config.toml
n_layer = 10
n_kv_head = 1
norm = "rmsnorm"
norm_place = "peri"
rope_fraction = 1.0
tie_embeddings = true
warmup_steps = 259
schedule = "wsd"
seq_len = 512
MLP neurons of a small language model. Each row is named by its layer, matrix (gate and up: input weights) and neuron, and shows model dimensions 80-175. Each number is 500 + 50 x the weight over its row's rms, rounded and kept within 0 to 999. Numbers have three digits each. A neuron's up and down rows have the sign that makes its largest values positive.
Before each neuron's rows, "fires on" lists the tokens most often at its 100 highest values on Wikipedia text that the model never trained on.

fires on: " |"
L7.gate697:510420556544519495465513441487554478408475519403497605457528500567543553412546543542487476606440481505525521510475418515521501525477513449458436546565596426541513539511468521457507533494474436561528517459509455477358473453530506537515542473600411483452514519387498511416581531518486510508
L7.up697:498516472414466588509479456531509483465452503371575572516547472521553559530537534437518460543398520577480437510491469482511491541526453439440382543550481445519461513600546487471438519469476413466489496387557535552407502550580483583467514485497508512414572513484453552448567557519465467425

fires on: " T", " t", "T", "t"
L5.gate160:400479554474471507507496486491410559471487423490553504482546493434512539535541496523523452551389473454555608521492436409507541520492500520608500482530478444467520480480451539583489588478553552383577575503475531505463454569481620398442468528475527481521504435465473446479532524558473584530
L5.up160:459489516501512483430541449486530500498444460433593476430589482476553592483590426472543430475444506540514541497451504435549535488581446500577488455486522505504491545626551493484464522490601496511453528463490495511463457540412530388471492533478571462493580476501485419467520547525553590501

fires on: "0", ".", " on", " below", "side"
L5.gate534:523502458513452518620413559465469571536474517523549497569500404466504484583477452535569458517500554470468393562442471449489485404490535530583530456536497462435432518528548466454507570458441488518531478563443475537517464538471460508449481519456549537509630456536442548475577443446539494546
L5.up534:510480561486616556487449534455464514528531597606485494441561597503538543528501534505485419528529517566487514491545434498446510530563546477414517484462555427454479483435519608487455577457560512550570573616492539496512494415563550492594485463480506463428427441524541558514512424574411495520

fires on: " G", ",", "G"
L5.gate1:528431484531538500452588424496479473552469584569458456553520542465459429585485510562512365463562463479575467464494534521461440447449497442448518561453470491362526572502415670500454585522400475488438486532538383442452517434457461509519424428502573485556523498514476484434542519474531495595
L5.up1:533487458453527466416526466485472449469500475467581451543533600555394622454470486577495569376491475493549508530550542520511509452486608489487524487476384531510521465531517460505499532409455502366524568539486519463558458433488463415425431509453457417559510500497410596429501447577384498474

fires on: " c", " f", " G"
L7.gate438:539622525454562547482576559517471509449531460472508545552587512617491432487564524544481575470528531545522432553497443450528508479504558531539492503533414519513452513466463505501539485461507511552439434472472464554471485630423428490473473559482488484535450578508477442464533534538562554465
L7.up438:496388579410555487491533396468470554480529444488551519486469475548415533584555482474504473475471585501559539454479580501555421451455523580512456552506457579521524426514561515492481511515472463447548495442566446474582498544554496405528479438527505450571461542486521582429454545498492431550

fires on: " ", "T", "C"
L7.gate671:465508416495424393517552562545425521551549396465522590435453484492500450437485440609480501566435561412534543487415447502549479437467521524521573480590528454423555446474442468436534491502495469528557507454477429473516435580610577487449454551494494503600468506426591497412547463452588535410
L7.up671:395511573495533495543457528538521493510517515393558496545476472533527521590433544515517530497486522492529647512483521525534507566494455557484583532511623498532462489461510392499438505531530488498442510498503424526482419565413570496517499482523520488395461457506583462583602492551496597562

fires on: " I", " D", " H", " II", " as", " instead"
L4.gate691:525511417445454500457544583611457570455463456475610450445495564533527493516526517504465446517449565510455517493592506547466534401538501531562525435566498439571567590525536542450484481450491635525508510515538497508455481493465474433576448527498561467543420473510595537528499447413602484539
L4.up691:439564531496473556494493525483522554495487569488493499461450527447543536500596443530529472414464508512514419502545492509374615464470535493465506510435502458432477439480405492506457435478521501479510457552495507547466444517473420486562432473568531555588562430505440536520527450430567501507

fires on: " al", " Al", " col", "d", " El"
L4.gate64:469567550480450523542430522545465375654481453551550494534437457457473558565534517442344350543504524526478434464471532458563454536507519582569540573603550487489590500471530481467519468544456442569497531442547526503437513537344418436447465466539475491471484542478506531506537468557536567533
L4.up64:492505389474549533515392549577453579541507495596561485456521470439500535511588546572580528461557552429460473468554500513473460513449464517525506497514509513532501547452491473509459553451577563474424403422576480481486526524482533496396603466506535552539436444481453500496479538492506489472

fires on: " K", " C", " I", " B", "I", "C"
L5.gate344:388467544446481489502422449404490483550400510596556532552505517431578523440507524382461603444512474541490519512474496530521463465522452542486500485508423527543513436505499530485458416525455555443437486561543460585460485603418577470499483512401434514528389502463526422584495556416515471466
L5.up344:429550510410523451532507481483486484504426436526583555587486509528480550524508431613592585492519619506526514458447485453467552431513448520498446559565499470571557493544562506507598535433496590549473432456450468476417573478502473469511532534474358457578497460436462463435441512428585431438

fires on: " t", " Bar", "m"
L4.gate446:547475538483509452416559511441486513566425463484574502547559547497513516514459421479536488433474468493443466470446494439428442386475440514529498414486434415587479481526597529516502526421526584430530506427464561454409532485523518499487468530473482416454464557452535446542567515558496440499
L4.up446:512597416485532459471369507456490506505591527442338471488474556489485477496498522490460591542419500567511492463473390455529513551479492529534415435503526525484532538524547524493471509489505498509408600563504551562385454464489547552506514538521528603538542468444533486475468480523468516458

fires on: " and", " was", ",", " been", " be"
L7.gate352:467424533440471570454514425503392606418504530513514502533462547512483453531508433512488480398474462469461491458486548451556404505535471589537619434463527582515403519605458514489437533495470523483462536561517526467453527519534488509512400477481561576501571531455477549468411595482462627530
L7.up352:443559518551545466426522432490500446465486404455554492522479451476519499531626497477517515524503538489493476526421435550512525481543537451475569570402553426436578510492512513432460534469501456471452468531478553505407491505379471389469493422628478544595406545429556487537493476494520565506

fires on: " |", " —", " —;", " ", " which"
L7.gate236:562518475521413517503474481508461484437513517398560500527462413406443521527602571509616449498530488463507497564472488463583548480520543542503494451396405463458531540539492544478473490485496455515425512452505511409498597593466478490518446530552575531411495577464492557507515529451597466413
L7.up236:507523476547509501545516423553508556541507561555486455479528470571558464454519569555533535459379565631519580498509509636467496515494532529441473508440522568430594450447438478467533536473478456528558516459498439587519496470456490515484493485553534472438429442503553504429501507464500469562

fires on: "T", " t", "al", " television", " TV", " Mark"
L4.gate256:485429558455484480515502431509475429548493460513543502428554500461493481491447360540575579458416512504580442460526409518427540504440492519512571441483474498449476543506494414474526521471515472581553626463536508511480610613496453503526561611525457428623464429527519426505459492605492505462
L4.up256:466497371457504518545484534459551500507515447413485553415514566571529534494409427543471525512513435512618537474445545464506467504513420529490508479569553446501591506458520536425543427453549431465477542459499454561451466485454508520502581543520516505524533416505551438541464460511574532467

fires on: " T", " t"
L4.gate274:445497478536540504454497622469448533460502548520533542518525567407482479445524416474454562470540460525601418466490469560538556541467545425505482421456457554548506546563562572557514519476541553448559521595533481530482498518511474587467502555481559578479417435465546483582505503575461540472
L4.up274:464538417567521550579459534534462536519506495531471551527491485486533567553415464432392527515412510553564493424510476454505471535533470447443489437506513450481519508481469388523523484503524485533482530442550500595430457447502473475424470484506538585517476499500521557463469450422524399414

fires on: " Y", " H", " J", " Ch", " Mah", " Kh"
L7.gate445:475561523479589497481537445575499549535535501461579476465544483397409520509439531465556460463473538464502449492524429533533587466502511512445400501473561451578512568503453506507530530452439571467497540510439456457514389430541519492488468549502508436544557453438432501515492505527627366489
L7.up445:435418542557575483521474479547514530528429493452384487559436546466447510464547467518539561413550454491500450560457381480504454462449514436476569528535554544474536483503512500479510527460534498461463485519503525432531487494623510471479463509498391484502478404587477501433505432521480490499

fires on: " S", ".", " J", " term"
L4.gate144:446436482499450430540490449436487489504354453473461536487526404511544572524444498508525485608510468470528553496466533500546507530513519440504593501449564547501550495484519364576499412476509522489574508501500440459426521493588555407531450486415534486447433549519595541489588560439460519525
L4.up144:494520493422583431498555440562478538410510525527577404508517488427530454505608507544581528444560461478411481551453490450447459561501451488492515479543515591492473549609460554599563474524457479456524512535474405494516520488432471452442448579522495451454568526522462592532516575486479521520

fires on: "–", "h", "oph", " medalist"
L5.gate179:529524470623571444542566437619501512536456595471441518513494550500437477462465449586511464465452498478494488496448510478441545453535595464529488542472507508522471506577373545507483486527548493516330485498484552502426625541422415492455497532456471420485552479546461525466536527432539445497
L5.up179:535491531505516555451544475521578559579501498516557395453490505532495545518490559560540529541445446522519509546583458400509534566505383524466448412413466471523589544529387538550483514552462455455451584535443446486527470481428493503435497564508500447490558534458492506636451391542495487531

fires on: "9", "1", " ", "3"
L7.gate123:497520573505480571575452497537521552479424467396464489482458431470535508539553614423493455498437424384595663543586460416492416431473407464500416500464507530523546533487471544522512398469434483544541462453519542466487471522561510506441407590577508488579540478545568523521486421588490460492
L7.up123:583446502532473502468507440477478531530413435494419508442460520580466513518519540475527554516448468385532710536603593512572449432533465507501480515500464450426486497445548537487564527497471537437506536461550499563503542456522636576559467509562495492487461527492597527450472452382530484488

fires on: ":", " Jo", "ac", "ern", " Luc"
L7.gate656:457481462503460533461437456402470571522496492565458480529525557509563514462448482532549514537520487492470555508501562514516485477463518525456527605568353482513565496420490528478490486507546497484553507393541393498504529454501429461559556571506488522491532497522487653491542432513501448417
L7.up656:430411514496585520455499449477500457582517493556403589570438515469384522441518424614517510541550537463500486495441517528482593464515541544508465444561520539522530474494488500528556518503483501527466480508487429544500549417503504430536525388470461483507443517447548486512499595481469446606

fires on: " G", " |", " H", "ó"
L4.gate277:540543559511561490454383566365450432409536528534584545581530561459540511524588468523530439534527403483576473413546464579522469550510579467553501466500536428559509503496479464487501495460543569567619428558544458469471490518469503486460552596510416437476516496379494536508562513480425477472
L4.up277:567487615429587558490423415562482570383501425547606551530502487517491577544521479431545495530446495535547439414553558489474398475533517495498521498499494494458503511496478489468441597530398484493615520403460510504568438524457479500467491449464470542526521504414454525541528442597480428478

fires on: ")", "})", "le", ","
L4.gate83:607504589437472500517491565547396474599541407501405487467494565497439432592523449520466585465414471507559552485473540512402509493445474515506600555500446524511483474452487481496463552536486486478441467498530538510383494556494534466516486505424555456475496590481524540491581448473486423530
L4.up83:540451521538456522579556521555480537515580433527497499551546412513491506518392455542541507472548454533492404483490490459455457523460547505489568540544453469573519602478471433488501505424502456494518583427458442539508456463447555426518488409471464526523545565501493556426443469414544460508

fires on: " ", "0", "-", "1", ",", "8"
L7.gate27:544412527525582455460445374506520472479484567535485500559502465546478507521421460569465476481546496474453523540509558492474561494500502614414537432481490489438479517521512396528428537546512442548445553552436465578479454438494521446480514480411449517439413618423495522431381489572435472501
L7.up27:520482597534460461556473549578472522491487591532504566468447428506488422514522465499510470534534540630528621511522520437523444481482436527532475445578627388510450488525460419500531414532489437546413510482540495554412488465579509528431429466450550491460475540524578528431477499485557462487

fires on: "0", " States", ".", "5", "iana"
L4.gate196:406470503474540515564519404525497575443500573430566506503541484448482460538505490527445442502484559514488396525450540553432404502526486534476381513440446506408408420470602636469458532499482512503574578492526443464517556595545443521579460557541544556516449459552466525530538522510583492577
L4.up196:480471537578571565450468586531435414498469509471499514509550480559561537429501485518464443536455469469516530573545484443416469562535499534548444550553504498462535489459565521497538487470594594594478630504551578534499501453531537449550516490491452481507427484553458503501562528508452480514

fires on: "9", " ar"
L7.gate546:500481499492476533469583490510520515460539561427405475499518524516486480506510521510500471462490506388490555520459400561567481545415515468441502483456407452438613497348476550448521467475512509472513577458465579519503485446453443544593472575489514363487535520499581447410627482514473542545
L7.up546:529549523637580532581447398550503470505611537543431519535483518502482538582582439461480433503467612452512498516552560502598524543497441516576543448498602553466500452539504549511474472504519497513482517523455528457463444452506552548530594464532466455516422505474514548416435480484508474495

fires on: " S", "4", "S", " Ham"
L5.gate283:510445441456462510459523478477488434527355541575505453532502476407415569486528438536540476444525502552460483540595514506485506415497419566458471538440408467572505481456527511459441570474453497509542557472431592527510552531595546450437524580521397510547510507474407495420507472478634334539
L5.up283:475529428509498449487510469448480529561492486515464528559501455514484500367574457407454511439536439456393577552522482469537590565485511534542408499508446457544512393568579564578444615488557480496504477507493462499435446554574643428421529420443514548563443544541554512502518487454489564498

fires on: " f", " F"
L4.gate438:467427648440521502460576424482461572477454475436566549489518465465556535587541440435440523490577548604539488540577513520497491364551486457541494456455528508509479464508372418498505541499524472534523476444546474458554531626487508438553461540486522439522515461515496555497479493455567582475
L4.up438:540463577511583538439489477527544466468557558404449492444477447477502515438508538443500498473484586452473521471610587497559514575505520535498482523520453513548403456484506556539474562620387494436457628462524500480471457492504497577532465548538505512476542511491428470406467491588463445509

fires on: " G", "P"
L7.gate272:468505519527560511489479419523411388552533584535439450500555551493437494550487439564492564411470509475548559492521570477460511527517434510497506522521475433514477519524520529474457508524447525480509525478559502488491502455494474475520546463392337344561433502502462554470641453559507439521
L7.up272:455525528540503570541577585453468404539397513524584493535525489429493500451501509446575382570482459529547510470529499448506532534403564581506515467608395493459582501487543571471560587491472580457506590526523485485494609525429486507483436486477430560550464532492415512493449465536428509489

fires on: "9", "1", " ", "0", "2", "7"
L7.gate592:504536574539438486521498469477490467499340538435473565422428482551544537520470635515511467536488399591581601543524475506425462446453500529508513506588479469437501461556458568427466498425501488455570507568530536580476474632461518501511431531471527426544558579479587511466506525564544464449
L7.up592:521410512467381448497575447527536607446468549528395471431504550582615562430461542516462535531438514498530559561506550478548451487585466513442517506500521509429469547447491503423541489486505446587644426405525541552487486454489514460515511377436440587498394493500507492456401424490461550558

fires on: " Mar", "ar", " Jul", "ir", " |", "el"
L7.gate159:570424509453412520510436493539526517366530456470552566576431535499587566474663406466545531527481478485509487487452443525554554580508524372461544476485560551565493412531562566460421522531535538519513550499504568443508451485462476482471564521591524622474478549512494468539625494517510504414
L7.up159:427568429421519471497555520519530417461499489410555484554453468540581512516370373538504485514481486531568554496479537501548525489551476446490485444450554466505505458502535549532461576495565512477477427571567549496393472457506530479500579500570492502467429438470494405578566467415452441522

fires on: " res", " prom", " ch", "ounc", " stay", "rom"
L4.gate419:578375540564548491494418477483444557506435522490473506484505502489407455429472457540511455469513534400491582509469487573507491506548514493548565514496545432555477545529558463570533578544601546452433455525471546466469540416518577548552539567474473503465521510418522530508559495391472514518
L4.up419:525462508441467504412495547530494505460431464570509574393485605520445404532432474539432493419465544506508519530509552456525437591494461494514420449479574517534517539521541554510579425468490479503559492487466429520509441429442506593572476405486481489439520498584528375515522502461461562491

fires on: " col", " Le", " El", " Te", " Mal"
L7.gate263:480417535551435484439489544434446444611432443486512465490486540500439508558483461536519471464486540492497540509448520491543429538431541454529593475475435539426469471349464487496498417567438472511542573457463503413410597541480495404478462408522476415423475486504559473556460520538425524558
L7.up263:514467474504462536552435515453453432496481493513564516419522498508411486524581365541561539400496544608519489491491537592385501507455472430413486497513412535486557494555473502497515536612488563521485518472556502506466426439529471506541549385522489564450461561473502434512518478488418543597

fires on: " |", ";", "U", "1", ":"
L7.gate508:494510505450466526441447434540534386504500554477528614522497480528465572556638594533562425539512526523565543521544380441486459594434455518542437485545491542444470461560483448500506553491506479467460453482531493534508562535429501549391509572503530489522547542425389567436526476501533489546
L7.up508:433495414579521592540512541429527501504522526575471572426467456547600538543559541404421431457469567473604469448523460501528450508461479488516484423527515491645524528498445516453531508550514570490563503464444494463519538506546399518486501532459496456593470480424439519528466601500533463525

fires on: ".", " ", " B", " W", " K", " G"
L4.gate270:409437568449486510497556520423483582509479459499487492607469521435474509543522479463514511530467505463541504507512479443395441415620473575461483525437445534530473488431540620495485495436564486488560554552518481505512536545443402427599490520417501489502444585494532462528440550557504494524
L4.up270:382498555471486480417484522532405431474453476493533445565499482501467508547594368466512549392496537575509465382445436403522427531478523532532450518467487567598502470526466612491472535461498485485492432561473544473531477558429518517439575457455478476525552442574469476461488499456463536528

fires on: " |", "'"
L4.gate235:468462539477420525576504519497522507476494516426501528456414467469438485488646422482627418527553425502570418540480496484562450501471506518539479451493514432447508550459554528522447462521436435533530510557548515493465488452503545455462482531521554514487508529554486512519489509547489413488
L4.up235:548449546435416549478487469474438406543517525425563522552538420493558498474506461459472498454483540566478498441506485541501493581525439407443504540409481539440476501589460486532511476578413590468494440521554528409492491483455467562430511537558499563467459442468455557505529411535502507601

fires on: "y", " All", " My", " In", " W", "ower"
L7.gate257:470439540574436454475575456471474526567470464474597573599479498470521477564490491508548521578494520523557535486489499432568556416534522520455532499528485444469438516532522576484563593413412535421590495519468468488504490541478577510490525486481487511502442544504503479410467518454462443502
L7.up257:468575490504595472434502512464500516483480451510476518450528485503573484447465435501474495546495424488472518467497542485558397515494466430452569545546481417542426488408424447484503438491447458574574503442496566511484546505558477534489550563563490526603543515447457430543442495477424561528

fires on: "==", "|", " only", " very", " such", "==="
L5.gate296:461401607426492586414525484616457508435461490509541569422474465546467487526620511479536477535603501437493482605489478533503551479526550541482498476499551558435530497617485551518446489540564384463493475505572491474529496463455568445477420374545505523479485496541449586456456466504511509479
L5.up296:418503481565536564424388455464513551540388438513496505483507505650467455557544483365510408450503473460546467638433444556489519551472537508518511552484522487532449494615510476495460573499510477471522526436517514452426490474453578496535471382576539506512455515453435534496564516471439457475

fires on: "il", "in", "ol", " small", "el", "al"
L7.gate174:405444517484467463364485477536540478507573539488510460493458416507434366544479506500424521508511440465491475442394451574561539496431476514426570550546543488462538606513506545473503486505538532478544503472497568443441527472440528446411442439616512545451446558577515505462561580542466460400
L7.up174:474524499444493435396457562444402468498522488556496516499603561442495550512551475523595568501535522554465549519498490617500480394464456449506451475471556537529522492535501488497521510548558537532602441454521470541538441572454509470445547456539489497562516613517447493492514512516505478473

fires on: "===", ";", "}", "=="
L7.gate432:450484513494497599504447374573448432454468429419390496473405485511514557498468633492561496534623418460441565554490571525395565437588507562464448516547509471543530509474521568608516476574517469423423508523495496512522457513517518489458477483505485467565500516550518515505500470465487495531
L7.up432:493496418483523520599509432518480483374401502498588518559529473549551488520349524506481512428487466456551450586488474502598449486497520548541533536512476436497472531485510560479562464533497463532525493495477544424487489462527481450403520462543439483428495462459425540390496426597589569460

fires on: ".", "-", "/", " dis", "is", "0"
L5.gate372:514449455438488481534586475515486538465486614484530510532462447485551504491454553418471482546515605562447572566555464431581556535443509466544371444492592526518490482485499539476475495573452560528502495480524579463489494541587481610577522522482456473543463521456513420465650563518508478539
L5.up372:561553416513496522529555501539498430553493468488506561569471544539468396521548519496548447490583581541461581538572463513480494494489572525483451507461516556471468491532507482516452395536515416524568496530475464498475519543485436531476334444490559493447503503444435570488528440477511584428

fires on: " h", " sp", " H", " tr", " s", " cont"
L5.gate494:469507538442546547530452506541491540468453398532528421514494568485422512559486550482528470501524460530518521496474463577403507529425539493490555443512458481470498542522419591534460511531470505484455451584543453403540552573605460541528394462546431547544504452449468512531538465513408411509
L5.up494:543533461509448545516537556550527429599475457518446406545559456452492540492493507547497509504396469552542496493508491447477496470461519529525504488465536484518555592561499518482563377452517455450403471522437598472503487470415525524493505461550482479586453492528535561495558506567394480440

fires on: " w", " May", " sign", " expl", " end", " ent"
L5.gate302:481433448442524553485501493477497487575480550536468468458485401538435482475533531585554538539565578508483454520503465420446569569487453500473436519386436560457422532486465537499494544553528512505584488464508454444418523546504456478515505392512432566556506514518481448464563602340457506547
L5.up302:503509504532533609518484466547442564548519555464489502539480455547523470558588502428479489456554419520533357566493451454604446488551500455496462498527548552586377411489489521477531353524522498427586434481561468361432555517432420548518413511528506460509437527463567511430601515467632487509

fires on: " B", " H", "K"
L7.gate434:506553573495491527488576542484528468482563510437576445438481596488438574513525503427522436494485517468529511467586541546456535540469461532517536411565479457556515528524445518523465459530561553548435430541567538448551516482413611389453419511512522564524429440474491593501492434467548422442
L7.up434:380510529540577563426502468501603562565516545509488458474466525521557523498570566433514445453531551559556492481557410598524521406409464452475560487473484453517498548536528465508498404515495471489500458416467520480588466566514540521412436476537451543463482452431471510475541454531496392479

fires on: "9", " I", " games", ";"
L5.gate393:446494553437549523534482453477394513489430467565473506422509613560545430541445488532576479573540548524539531502594517526554476489437518529479538532435470464484459471505358562531537524461431540436547425458481508517422589520494527504450454488533435570489470534387533440434513502468555497465
L5.up393:525444611420440512454441437514507475492518486526485550501534573520411510476499436508582515493515583545551421510509536493498482512511531474488528489604525576539458539519557559437441513464511440527497463438521431465441503499528514553485499481496478493418533582457560483566433460510637543545

fires on: "9", "0", "5", "1", "8", "7"
L7.gate339:578471552442467414469512407569513478471454496529349453481496530542465479471478560537498540510453505473555610601553489373523514467545485483443577488457566477476542527513529503417542480510480532556454554420493489600479556458487482471503448525529468435512561488465538542429536478512571574494
L7.up339:469534512508468401539431447558571464447516476521497553457509473469424478452491555500478479578481510475525570504543530501479496398459429491616517518507501455514511523512454512518424538522498509524518439496512548482482450526607490465541540448537447468508386477481550511556500557533526514632

fires on: " J", " H", "J", " j"
L7.gate691:418564533514488456496530476490476603517467512465532454567424540462424532509430568539554457506522560478483517513536388443560495595439538380565477548471528574464506519535465473543591541493502474497547559529549500556601511516568459474447466483515521461504486451493481610508543466460524411472
L7.up691:500561530504577522407450476470537544602599499406549526549483553525506428432538507556504508479461503497525392490531410555357498499517519500515508510429478512580462617451471511567521491496547524511477477449539495499527458569505501465526513523463439433507490386461514483504467539490488413522

fires on: " |", "N", "n"
L7.gate463:469494542469505556560427491438451437436497572447526463472404508515488454526470501487465454547598437620464455536527478430518459528470490464487432551417413493571554459442530556463523521534525529526577509544505566510471606378388513583584455505472500483443490512502509496506521490493468485496
L7.up463:520533488528465398586485477440479521522467547442523508532567509489446567452453468474428456555453505485425443452625513581583475469477550457436593515554432487528513460495510487404502523539555487510531548353539483440449568482615483441441566525397465497481547528478591556466534548521477544448

fires on: " J", " S", "S", " s", "s", "eat"
L7.gate589:454493479508513516448481431356483468461472481485456538528542422505424499450491479467529521587492435358490496498488426435512580527490531617549476480486549471504492571533589476495483470494484473498466546508413419480542434500577503481506497480455543407484517356507531499555491556434529412508
L7.up589:439495514467449496407444433413477605572464430494532548506599512495469568478503466426479451553508560466497555529450508405497498503518511528438442516566489526516472385492549540525434549400549560431484508528600483470568473528586543474537543605437520433592593519421492595513519520483467498511

fires on: "0", ".", " S", " V", " Dec", " front"
L5.gate187:520452528420458512502482534482480519462428417500486467561516420497540489515437457447475477486545579491468471486577458486420485490495477415556379419503581512391447435412522396467524498449489567429518519466499522534450461502524495572426469490466472467464532486449565464443579545493461402517
L5.up187:507547456511535425573482459527505465458570467492502552445525536454549453483525440592497385536526391564411553514515447482614545516472466580515351516531528522439400533492476482513489501473490497552568616536460458566483597534526501520512528530497515576504497462527636510536493546548412497564

fires on: " Co", " co", " Per", ";", "c", ":"
L4.gate42:405509516420568422561504450400467444410503414537470531506482482465484483615493497533435521462385550475463616514438466466468449544444450415525498476501491516510493455451551470382480510480470437530474488453500514645448606544494524448538531516448514433538461510416472529379562451460481488447
L4.up42:504544518523497522546503504521537491506497552537394446519409480453533462546511655463410450469498550526568553456383455489446467546535453480531462472580583380496458553443457522432553494487493447474428481422485432579502559532423536506563518533489518565573542489467444478519501517524491552423

fires on: "2", ":", "3", "4"
L7.gate466:503500473482380496490447490501471461513539444555499550483523480479542559444511446575490495411581426458463532495429468513362515501507541506563534551446490458560500556554509546511447542474439489584483410501440482525494491558576520423479491483491454456528512526471513498416586463509472451533
L7.up466:477485474470553540600446478533566510441545507472467577559512524470460521454559459473565470436465508542416532484574460530567433538487603437554429505509480517606544455607509464503458587487463445448509447513540559587503537511504576423492392601603571507414434514573498495444557547473480380452

fires on: "ik", "ak", "uk", " Bang", " Ak", "ug"
L4.gate496:515591446547449591525567538524509495547394551528397441521489473427554479416527467455501481469528527609441472431495501454543518465540453463467418572455485460511365551519453491395523488587341522482586535605429516555491498502459446429469494538451410413523572513485526445437502491377464460482
L4.up496:510434600473499489455520551436573475468625490551538501497484498490389492508475461457569482505529460447515558497484498428516542566384405552439504501537514489491483519497451564420471461480609452517494520566484420474464447487532529522561588517519642481437545443520448513529518533596509509347

fires on: "}", ")", "M", "})", "om", "iv"
L4.gate330:474425503474543481536500431484481544589458481567586478526509541424542498404408488537568568497487564561450475513565453564437559463465427493506479508533438516457507548467465538481496486525457429513512467472500527485491436608549513442556502510529459504477497478546392553461536486541448503564
L4.up330:482513543515532529457496458541569468497576544509488466561481478455509481412541559472472557413504489437470475469588492568498493531485500522491498516552522533512494524510420574539483642568591483453454486518485419482494479467482653508540444475493431378495454440421553444531597495579551548582

fires on: " My", "y", " Ky", " Hy", " my"
L4.gate86:510467522551504434450487550464588560528475538476500418533429580485478472450473504512469544595612591471591549461484491453530566485513565569438546469578437472537478512559564536451573417496508444422509581593517453476534525603576474640402479466516506455432441507540542473429513514492508442512
L4.up86:532428558500513563540567527478516484546496406515380501429511556508568448452480447595404604466523486528577629416612463592474446554518500547443543424560416467467623472517521526472551504492460492459512462462485482418477541443526580584531457550509522494546522510488526383585545476496511490538

fires on: "0", "N", "7", "1", "3", "5"
L7.gate0:476501547479491505528524523555504507460526460505487548459535480496519562505454540472550487530471500498457529500468538416532519470524416523506446560549523470448565511546569454506486539540557404497477463396509548523453467554468490608429462559537405521483438467550503569464507506484496516494
L7.up0:514459515429543473481479459507501459526614526512481503504529551468421524387532585489517410544450480410527526465433588493468549557383513387500479503595471483463479589486608436501491564538479499501491499475439557478473501462499427530493508586499517483412571499474541504517572632641517562531

fires on: " g", "K", "g", "P", "z"
L4.gate108:585506482415592509443468447528495488601521564488491417495455522532505522531457553502478551430503619550459536480543494494557459497440504472497448423546587422489558503583425554530501491530441491386515555489483440532492553540519514408561577523486462484490502508468539554575592555535404518547
L4.up108:469398412513547519464550456546549421528463669464469458602549383401475536532548604454538456531418557469488570556413471470508546499522472517531426496495494485453515583596574476542508479470478556535440467513495470563541504406494500598467419515569515506573437562481475425563570529607492555493

fires on: " Pr", " Ma", " S", " Mas", " V", "S"
L4.gate379:424529476381523463441514508451444548518451512439470478539534531396518473475522441476461499530512511610509506469459415537500534558487500450500485543506498460464523501488449531520369422518493526547490577494496477555491465569481500560500593430390554469630441499457475506471479424522517511499
L4.up379:536508402593641502465520554527504503495479571447499421533542520497461532417490499530436581605555487589500485493336438499432554505580458516475485500496510469523496524527552536495404484461561472528493393568380455517490490618478504473449516476440502496615574477476437413479502491547579580533

fires on: " |", ";"
L5.gate97:470543480510505511541564526410486558486497543608518428474495494543462466549428507527520475506475410524458503515536463425619573568443535463471565478555464511506593555529497623522565458553470464467538475597510579417494523497449474515403411514495458600454496498474608481483581463496535523505
L5.up97:539561546448456515499458419521467562468537508403548606442492463502509538568556511525468418452444483503536523456491466438516463541551534544537496567452491520521588553602515539481398411509483452566483543420452559391455533516490525461422449497474411510384619564490526617506547406505506532473